From a checkpoint of a small transformer trained on Wikipedia: 38.7M parameters.
MLP neurons of a small language model. Each row is named by its layer, matrix (gate and up: input weights) and neuron, and shows model dimensions 96-351. Each number is 500 + 50 x the weight over its row's rms, rounded and kept within 0 to 999. Numbers have three digits each. A neuron's up and down rows have the sign that makes its largest values positive.
Before each neuron's rows, "fires on" lists the tokens most often at its 100 highest values on Wikipedia text that the model never trained on.

fires on: "for", "pre", "originally ", "first ", "Pre", "re"
L2.gate519:503469574427585483457437441360438528482499515513531580487506539523510494455570508515540461556563579498463468562527513521509464474535585496531532568478478514549504539495503568485530516554420473510490468518466543511462503516555482466474543508577458558478475536543402521487542524531481477548465486456654594546401443506527415490475430508443533494500554421594452402526409519573436491401449505518481335478499443449540540427497503491479507534545547563498500522429518464523497529569485468478461508430512502476535590445613459539371541497492483449554581544570466451522411520483533447523532529491554575606497472457539419571575544478466524463414577496406513508403502441605403525523505527575547554541447497442539491430480470533520549546539462453521505426553509507506485396570506427
L2.up519:516505563512471495440473473526469505429579506501576470437522502573465539492544505552533517556472513536463481426571449587454541551392531436395440418478446541563540549549504448494480507469497530504450462588553592535440455512506595451512403435602608453469446403487494496564473598528621470520487552537465589471481452422499478428456497472448542427594514470515512469484490505502576519565512533503439518533546399501485540455559481383454421537461474509464454538427488522620540547485492501586485494476490502514517502491489535432441426425388501502419545430489421547473665441516476485440453470435492355469582544559547593454464515520533447495524487422578534589426593487446516563477558533479429524442462407547509518471484514568585458518438496489570585514497466441444496433491507541

fires on: "st", "+", "Bronze ", "+ ", "Cast", "th"
L2.gate281:557540493472531374558471463573518425453538503481494436412465448522491483476509586576449475536448492608447550488555518506535520456444526416467513471540529515537473538450517587496462464461514514503633491460559466548522524467343537508563450482535455587465514469552512429483534511413462568480439555542560509552527529531483509528470389556441483440488457452528529492595541513424586483542392544398507518514489467544456526552582511465512420582405527471476528549525582547563523488449511485457480484399503552525491580550490489552450472411535507505421558568365564477554416503464525538520499496617498505431561463509603403531444484448520521481447495454565452492563525513561491434452590511501471501546460501487526516468448462434535471531430472499563449570469457454524545480523468444
L2.up281:524507428548611514566508519440477557500456534537531536510506399436493529601497540469497465537530524575463526502355457569481405474486582421468549509494578472493541508570547486508394541425483485472477598493485452527538584515489520507566437438554490420487481503464489514451514513508477488534526544544526563488634593407519486509493489507417475477541432436498511538455386468443531500489452500469543449478548490454464430522570535483485404521466549455439420546507544530598572554463550503471520529478488579501525491572510482509501484488551555640501624508488504416508548506507531453513488550429436519462490553508486557494506490533473495535395465447503476439565498494496486534595502518539483546503508453566507440409479497500445456514504466521562459569523563446471478386436476467

fires on: ", ", "ing", ". ", "ures"
L2.gate94:491482449593462501498458388500505515529547511523502570519430395541526447502479518457570462550472514483564501479578536618467555581491488520461473603643458438474488467467557453437494391487593515490502436422507396431454508500497442526452472561504475527454492506406494523546505501369549509454423555507458476423532522581444527477495572501479529491438458563628498459673505536477489468524547442448475445448540482504491499480453485545484539552503515582490525565485557475602521521438475513465488532518493456534496567538504514509549409604422461472512508541585468500505424487519443522515470566498541526429518532542559480571522519479510564461486505516544397485525515473503466500450589532520542516447479510562403413437490615541476506495505487455576501498441608468491492543465575449
L2.up94:543490486538445525480480587574556529529480435515453493544479519569448507479415645511470436500590520517546472375523505521439613452473584494452405541494519495488508487512380459561525434534468526524509582604554485503429483467480542450466423487464466467564553454469502505557545529506499431424574497432627423455438472534427544561497550422538514521545476449536455537576526512588478562464512518511513436488545469611456525533606517495466497493510508509451422516481508389488475489513485484419519491487547467571522457524473492562509478618532482490498401516469451433396554461494519451498558461498547592562490456512562529490465460499597520535455464477457445548526376486535482483503511475464465612509475566500469439488423427598382485509457520452526414492447516480519557488599456476

fires on: "Mar", "War", "Mer", "Mil", "mar"
L2.gate262:432550445496466442519476424567556568474439460426525468572428554535520478502467510550474462484584507517449529544484404637589503527560509542397503595549430528460571589515583483491507549632508544443481581511486566556538527467492477444452469402516463514398558538468502545486433467484469557526536486496483504515570558499453443529444528514449506579577511559587534426486453466457503519541475417449525544515463469408497485499482519516590460509493494506438537570618531497447423574533507434505424558473439499442452444563415396529502450505464482506506485488452493424519417492547499436480509522511562414415481558531540498422498522540483415590477503375422499371446566572484535464451470417500551530460568564466555512469537550479515409456609559528526452567527472545520623508461474506
L2.up262:452434521497474480463546416515491517506514475505530422434506525562492504511510537468507557563494368451488511519530372525629536556522456396484481455479529485428540482455567485500522548519476499464573556512475473514476522502454444453512530353500374603502514458476531502445494513542528489513460482520546547561474418542489474525498568537409528569406460497533500536429461538487523459517504521503498617501494583560446559585530593369539463482435447411495453451487453493504489613506463440492547529496547496507492450447529490496543526492558451491559572498428523491516614440513423456487402586455470455388571438480453388521460439446388622571494617520472472394514454512532570448432495487458420560451464467497506531516481531528483487533468488484548465515514565441488539459470455463

fires on: ", ", "of ", "% "
L2.gate483:495437472574563544485498448506543443541479403526451565503425483531519579536574471513497631508541583439450520541492512486547529468453443455481491500479458490428487542459510501502543476525527545575461456471461520504477462514482411445559509513527511493525454550503392546534430488477519440446420462527510351380506456478534508543485498455587530533461480502536543537446479520449432474533535493562423558468515549496374586562565411495502470543506498540575456325541537524494435491494567469496527436538478551473411456492549438461550473513591500441556410450515522552511457476479547423457492512522516540516547498511501557504537531540501477527574510521533391466535398519526466446513469510378461557430440464471545444517559533547491554541489448505493458546470606539510522488499587589
L2.up483:486527587499469453549527463496468443581467541448493405517507474610526433446443505570404561495510523578490553401570499444498433504544451503560523460478448441459537533502521441493377541482426505552522497484436441448435556446569476445470546511492453524498505578480470500514434517538498479426497486548511463417471465500460525414515519509517447538550486481551516463456561543503542476473496528447477512504515544472480581447570507468554489491562466566545445420507553551503406584527518451460564480502480466508457404500510423478467523538400446461481500499558522570599534410473501472553529500493531487563627514518498545500510521507489427434454496497524529451465476583537489422517506550440457575543528567500445423464531496589474551493403520502477496554473539495460494405567564524

fires on: "to ", "of ", "total ", ". "
L2.gate117:583483435511520568502528625496544522500493404439508553493518482569562489442548489622571469457523476590474467529518541556507421424553493569362516571480507546571497606432470533522412574432520545526483440509456406576503523566475441524416552407521530465478437461487486457500424535433532507434549500505419496546453542489579481558559455506534468511564490488525532495405459444450508533513447592564562552470516452468526508571500571553485453501561544529430573550509501527524457502448500506404483575545483481563527550517541554437426553436503458535507459492603474472501496510420397530604464443566507534490514574503483526395546458473514455564470492499617405487477490524414463500438534530538565514484566452422407614513573557396464492520531550549514536549415496509563447480527511481
L2.up117:537500536450444502475596499490461488594536496476467491565506540498543456407530533564468523426526559377548401514387525470559689444461459430459526518429427536566630529466467421497493481439449556528479590551467557455492487455484466421455484420495538441560487597492488475519479515460487469468497516535487554476497519548461501464397501493449594509571568581472587532458552510468509589473475489524460561416519459459573605561509542468449531503535571533493451474487482594508501511522442463484555446574510557518576430391542476465449380537515510462540473456497542471538425528550528515516495508581579471417479515442493452520481553566436481546461453556486445442515551511498478578539429504525525420512557415564512459498485521475392495511445438463495497507541533540382406486435493453

fires on: ". ", "San ", "| ", "to ", "Di", "Mil"
L2.gate402:474463431664451551420653512496514444564520486464551529501468446463544491527457542577459608459440496531411436488478506513502527471454584545474482559467572475524509418557424515531467471484569538537431542566547518528533502626581459499438442563520438431481566537556535537444494553478484564577526498575479501533527511511526524519448471524563505454548575562489532545545484544539529424546514524600480588471517570456529526550452458410516455559517524478460494486555557493440501509476551426522457554512508445524456496441530559519481422497546596486471418480533544565513445478530520483483460598463483509514510601512535499462500479542427519450438534459502389369522486412501528453490540525445486445448475390552512518476450526460476481582461429534489527488472531509490442465524454502
L2.up402:421464488506441564423440539501404531516564535472604557522449472519586449481527405606477613507527585570452418503519510529515512509480446417416552459470550519435399500468518559486525477497446515417525562542531563559490563526516451472527546451439615450470520455502481510485452529574501522459403395529494563526486437437509491469469535503494580463505499461459462532409482500526552542497399462444440436489520562548484451454499470477455517536469585566552443589527614539540577451491467562529468401511522391460396488453491459498426560450453528475545560534474492457543505499503430509471456604498474525543489459517577444520391496500481522475489574518535459429500447524628398552550498547549401489546502430505510511508489505496464553522570525473440488430568512435433509578525471442

fires on: "between ", "both ", "of ", "Both ", "Between ", "into "
L2.gate217:566470494600597524570437444447427553448517589466507554439475534458490479476502489537631481520460492541453549492473583519659499451522502505444426538467546508453483459552527526455477475418486497592571501454567472437427481550455488543564463507418469454484401555495525572531503483503462487508599477499476485444507536443446512557499613538488526501495425416487468532506542453506488478505522549491448542637442559473525542524414458548546517524471544623423519505494463564528480435446604501535501514465537504407557485467582460489609446569440527440479473527439476501399515505444456441460513558499417548524434485501514386518514462539524497510473487531473537516476560480476456507514544449490512505434509575558501498451469533474587527430546529497485452479353526538489402460517589637
L2.up217:496483546549507523456541468446453447555509495508487506440423454615549516461540550567495499496529442468491547495513498555543510425534627484508509484510608632453448547515552495506425498447555547613483513418534537429440544518519544472467524520415536442509445500533546574475575555539448557581523540434555476491513543422459506510539561510547501563492530512578530451457544570543542521466458528503615515586501649423453559452531515514519397562478493516478503467511409528589515504491581482425485506568451509488539530524594474515541437501497340504506429497509477424428439515478475471462465505532472486465524501462504446527496410539534413601428473534536472588509491470590386483483559433515542436517436596551498494541522482503584577497585415511526550509526577417510460515456470555

fires on: "(", "and ", "of ", "different "
L2.gate406:550496461451510492412455523510455445576492475514563559345522438532509657495511424428528529431594550528524505518608614521572521535451516519627473532531453494487498489520600553380524503446543593437530518485539521482464519540433451566469394564513449542501605516618558503546523535419608466539400560514513509598445502504524479587521547475494547515583516529449446511526454440505459471524545547536513504503517427522481508492557503461456562544455515514422532426459396474518394532545479575545522497484502550533450532539521520459563555538525517540525478513508507441529407520382531457514551481553423465464533513488524425508463512431469464454507341473540473487479554486551514462429589507578502541476462425441481512466486461469495531522493461512576430505484499568572475455467498537
L2.up406:405510421558505522481573508434444476529452558418424408502545458459529457455509457440608525433534438459539507565480449528447552408521515577514512507492501524503486397546402472562489477478544534556468456576421471552521495534464421474458476494562530546530447627453573546563525522468485520568482425475451501490443480550529577517567510548462510582463630513449481530511470633411491592505496464480596479520483510499489526541501565415568462505538541525549519473512476444516515553534537497536556464452514516615461518491502495527496495478452492494493434477463505572435522607477534525519525455428451593491520481580471490442445491453536523483480484382507548435436557534613471445490468596455460508499454426530460555437492459492490505508406513533399487559515473526483454475612414472

fires on: "am", ": ", "a", "ang", "izh", "al"
L2.gate566:489646549512549542500536498501602517565550499535523482447532471529569515493501436564511474483515546422478549447522610439485464576529604494543493554498464426548443579488445572509504538521505452401508526532489369589421486530482521530557429440584474624523526574562535492485460512578430455501536450472543463447514537489519497574477477553548471502467514500495544546526525598523470563518479514446577407456450497542478490456475448544457476501569464530506531450520551476513524507475482441439528437576463539479534401494457526531568515467489556484374539463540455398509474571453589569450625546495401380574515516523485435535606530527480555494501393563534580479530502527517567545589510489488542510480456451590485570607569499479493482547393454405505526509493537525532512461484503479
L2.up566:503551481541457424528432535562486449465577458445505507418551490434572520534437529564422434465499537505497442457466509523540375593453410513545489571491449530499515440561492471609568520529540575531536511532518547452434522492470453478622473504507527491480477402509555588513571523453514503462550503500534488527575502590481498512487537504495444508446475550470487523497428519468556424457546518566491474514419463548437588531511502586519476501474556482540494486555582527341464463454490468598461555524472569485483521528499508508536537518542572494496535442469443336573499487446480591497563561479496483530408544498430533538481473514538506550568497562526447507493519501566446504533464459602491562466467541513476532507574525557512481450512506439471517569518532467491468443597475418

fires on: "on ", "in ", "– ", "with ", "did ", "do "
L2.gate412:547509451592494329576464493452490471489490490558508498423509496526466420435554516480549484467505507425539562426466503470534556541507476529545488525511478574411543388526551522545517497512616585444527557450376503570487482488477412478539515460601451507461573485463619485474562574525497543541530471420426604540566553575482471467499552500491520518592535504521495526418576494541484421473525561565458496510495455511573461414502384558501423426470566490444589485574550586586586516516587450395489472412581502608498459580574552505478484464427568522514549494492485484426413465482506539530516502500459551477562506565549452506498552449545510540412427562458431414427517470467501470527534491437575581453490567486539408506539414494545508568464482552522508465612548536609574528427478498
L2.up412:638562547514510490455439474528547478476527469482464463543439502509486428373527485487532440507481482564479480522448466459463601544474475523563475433560491471532504491510503465497494501564513544509442567461479577433560494637446430485450523472561494538477375476498492518482461571442471463471575488514520617541611562485518418430447429448477500539513528444461477468441501389535517537451504457525476570472426449487491515311469502616398488495455596446485507532467460653453453446494509558555539439468581484529601613586511436496469551546492538482445531532467514528506468471562478487450457498471566550500578523558460469518538508487428536534504462502537519513361544523500590502548518547397481566480410479532451454463518535461421503595481467540462489502469522442509487442615518542

fires on: "ium ", "us ", "ulus ", "ella ", "agus ", "ama "
L2.gate296:526589381489570539441527534428479510436545454490523489554454530564428470473585500575600601523433472517471460437473440429541422503491441376430474436491463457509541462460439482475504502410476450477493556526555565492522501463508455521556489578545540484543505554450468489492553506486523526466562459428592544531464495535535482464542478577529513487510572478476474581565513441421484465541575404447425503475507507500474486446457487589530494600446586537482462472474527516552492454494509534435541453525495492468509533454577527409558429445524525555511435547453563500495511650512567488493537427406570457433371445553502454422477472538476438571408535543490593443462556462456531442455411486462523490535484530482472637492501609488524449472617497551521558492537544523544456395493518585
L2.up296:493481354571468487503568579496534541462492544485500509398490583492490419500527456612592541457459529498458496500475506401498460508519432463511566398544451478474483481468525467465442464475489563480530515469579506518417517543553488513561510516551469434508443569427496452556421559481530533489522492495549468455457456497513469422503484474574503446436567497517525445555545421542468476483455492533494491551497574508586554498457436487562535548494439493497406587448563501476446467492447469481568450586415447534542522560583561586451471417532548481502551564585441597530505512555520437495603465449520456490483560519528497550502463494474565494517479439533554530469569472454552545510474587411584466518466498581462589541502552537524473406477550554539544426498395529486559523482466456